From a checkpoint of a small transformer trained on Wikipedia.
Size: width 256, vocabulary 3789.
MLP neurons of a small language model. Each row is named by its layer, matrix (gate and up: input weights) and neuron, and shows model dimensions 0-127. Each number is 500 + 25 x the weight over its row's rms, rounded and kept within 0 to 999. Numbers have three digits each. A neuron's up and down rows have the sign that makes its largest values positive.
A block is one neuron, or neurons of one layer that tend to fire together. Before each block is what it responds to, as a language model described it from the Wikipedia text at the highest values.

Word-completing subword pieces
L6.gate312:540481503514511537507491482501502457546538509530443516480546512510491499494499473466563458508475512500499508472519460511469438561537511477516563498491506497511490506507523508442480509508532503523504494531557519521524473533498477511496507532526520529545521495471483496525485489524484506524507485464488515511527483524501505470452525505520487477507505525551504483514520466491490465535526
L6.up312:512465575574463521477515504524503503522459495511464504525482519495501491481520497499515494515535491513481526486490535550499456499483539480504519555496524533488498486503505539522483559469449469480523464534517503517485488480483500500466507524513472509510511524453533536513563513482501523509487511483478487496494515511527512550490512486534502552527511526523498504533474510482465463491489

Mid-word name fragments
L9.gate74:483509484576504526501462532485501535555484549468541477516505485504465514510454471501534539465489512504515521498454523525509536471524450458511487521494535501484481487527514535486443473524494440542540474500520504546516556496485464552501487479470472508474497484452514513511479478503499480507505503482485463493441544469507494463514499515469489480496536499480511528464515520479502510506494
L9.up74:527532520514519488509478499487518460492473508467525478519552504492499512458521488530506463490542516529561483512488557526499460530493469493520480536510496497497485509507491532506498477478497499508523516432517507485489483451493487489531469507488516503498509473521479516502519481490483500503531486472478522548472529496509472470493522462539531508532481483553499498483515515523541509490495
L9.gate286:499526479519461514513470451510479528481442502489493515522534490497502496491522484476544471516528541530515527496524503513481491518486500495478502505533494524495519481537503494506485540498520502483489518530483562538520496440464512551510530499494500522511495505529495519520509474553526526490533502482514456506484464515520499512490493535539481525480503495487507517492497481523525469468502
L9.up286:544500492516506518517495471503508464525515508471517513512524500513505508478471473454502508523500522524475541484492515513473495510439493524552529519511502511495494516530470522497484514513501472515494506511527486509460517501470506526465493484519538493539447510507522510478501468495543477496477478508489445468507481506558513533528559500463534484527502488519500509525502513505480502498485
L9.gate324:545501475534518521437486451462503512516467500476455466486486493500533520508506481471520515497494520497520549494530498505479489524496482531489508522520490493525500485485505511499457487471506431512484492498490528501488526473494499540470514525483515541533520491516523448503520471540521533478482460494532504544486485498563489528516532461487559489489554488497501495472554489487480495514496
L9.up324:482513499498503499497501519499508483467482487486541483479495509445494499482526488530463501517529491505501518472486486527447517496505480485472506495482510528487457493473493478526515461504488498516496476480516510526508505474470495481533488526497504489465581487520485499485562499495559505508497481421505515459486474507502489482523457525485557558478493483477480515487474479558490507432498
L9.gate419:476495469508494501434524513505531493518478502521475540486515466484493504531446484555539520502534553508541497467512520526473495481476473495472479509513493552479525519493488527525492467477557492516449475552445545482498529487433486473502504509505526547463469487494475521504529458494513504486455488480515447478494489538509487551516472483491465503502549507535533530511484488527489502504486
L9.up419:518545519533513491482490494513524520529499546493464473523482508514477515508475463469533503528543583560468535520474474495495456504520479488499522530515509501468441462501506510470492502487494471513491505493532504494492492462487484526512489527520531497529473477482496517501559481472515552487492499471479507481505544539505479550492488492560534494533533566534484518537528503525495438518519

Year-leading positions
L6.gate391:469517464470498537491521472505469496500533514500469533498496509503487490487502472507496506503523480527535465461447480469451538478500520438549514521517507492508514522560511494502458522472504464491492520536501523499503492500470441495531435499475486529501479494487503515481467476518482539470462460470510501491469519510552499518496529460495519450456531505463501481503497523535516506505476
L6.up391:489536500482519488452488496496484468489507483468441528537563497480468504504432475513507532465476491497488528475478524517500514472455500469489502538508540521480537483509482506502459491518546474474485495536501511508471460496453527535486490507461472481494509467509477523495518489491472546477484526553524500454490497477507500497558492472532515513527524455489511494531480467514535498444513

Person-role noun endings
L9.gate192:492478531500497505545500487526513496528509500506481431547478527502514498525505525498479514559515527490469534519464485484536484508419495451495507543488516485516524488548529537513534531520489502549530492496455484472490490496558486517509493439486517485511510481480516478474498515502514482473507443482547512504501507533484487494473510504489509526522505505481532489511459507506509487483502
L9.up192:474513490479521465499494513477565495449508513504478537525480558514511481501492514499486485476540458486511506467450497504499490502477510540479487486489516515503500505437462472529466521493498535481557470520516487490471507466487501510485520530470492510489528540494493479485479495469497485511523516518538480501512469519523479494520525526518523448524510553455494469480512495493496470541536
L9.gate223:491504510483480514526487501505495478525517518482509450465504504470500540453458495520518501565495538493515529478476425522508467476473502470532536540494529499510494433494512509483487539467498501523483488549507549474484491516493484544504525504470530445516503506515555496442490506499484491486500516526490464494534554486493512489484474531533502507508504528525431517529463521506505524511480
L9.up223:488498482516498465487501516466520543517479453502520486505530509475529526466462501463458463500452487440528521525461508506496487489474557518473473530467494519514489481478496482507538465511512518490525530527492501513480522486560491555520522553501471493497492522530525489521527528492539518473495533497507481462484468497525525485477493518496527498539472498487494488513521516508471511496516
L9.gate290:552474481473501529533476450518489479471503509480480497495521531465497521446492453500507527508542542503486485487482509505508474494509485501484507539493470491541499529498518535510508533512497501539522506502476530483487511478510503545514522506470502506513507517467514518523501475525471446483496467527552484513483494491535495519495471495452562545477519479453510480468493528497472479501488
L9.up290:524482490513531500477469525541512505512552512468458521464539536476488520454517474488474502526477501514469489483450481464516479492475506476493513509490509494539517504527501521573508535529465496493509502486495468461488474490534526508504489499492515503485469480463496522506516493553514459523501518512512492514451493523526491520472525485446516501475479445495523488481486464490484492535495
L9.gate291:512460484530485508505519535518495469513499519480477504514494539512492536492487477468498531557489519517488466515479463490486494498491523502454488522457518528518484495490517462485530527547517495515535497497473498507487524502526508499521493497493478490509506495464530529520506502507467491530503477480527443522464493495512518544483446504481507543512482532509515510529487488441495494509530
L9.up291:478495533459450517483479496488520472510524516524471506504565545467494482480465484473538523524493497457492497458510512485546461473444520496488546553505492500511473473513516493520494519537493523441536525513470520464482457462515516539574523494500515481516502522496484462469508512499465516483467498479564479542523538482539521513499494491529493502494525509504503497504485527538510462530468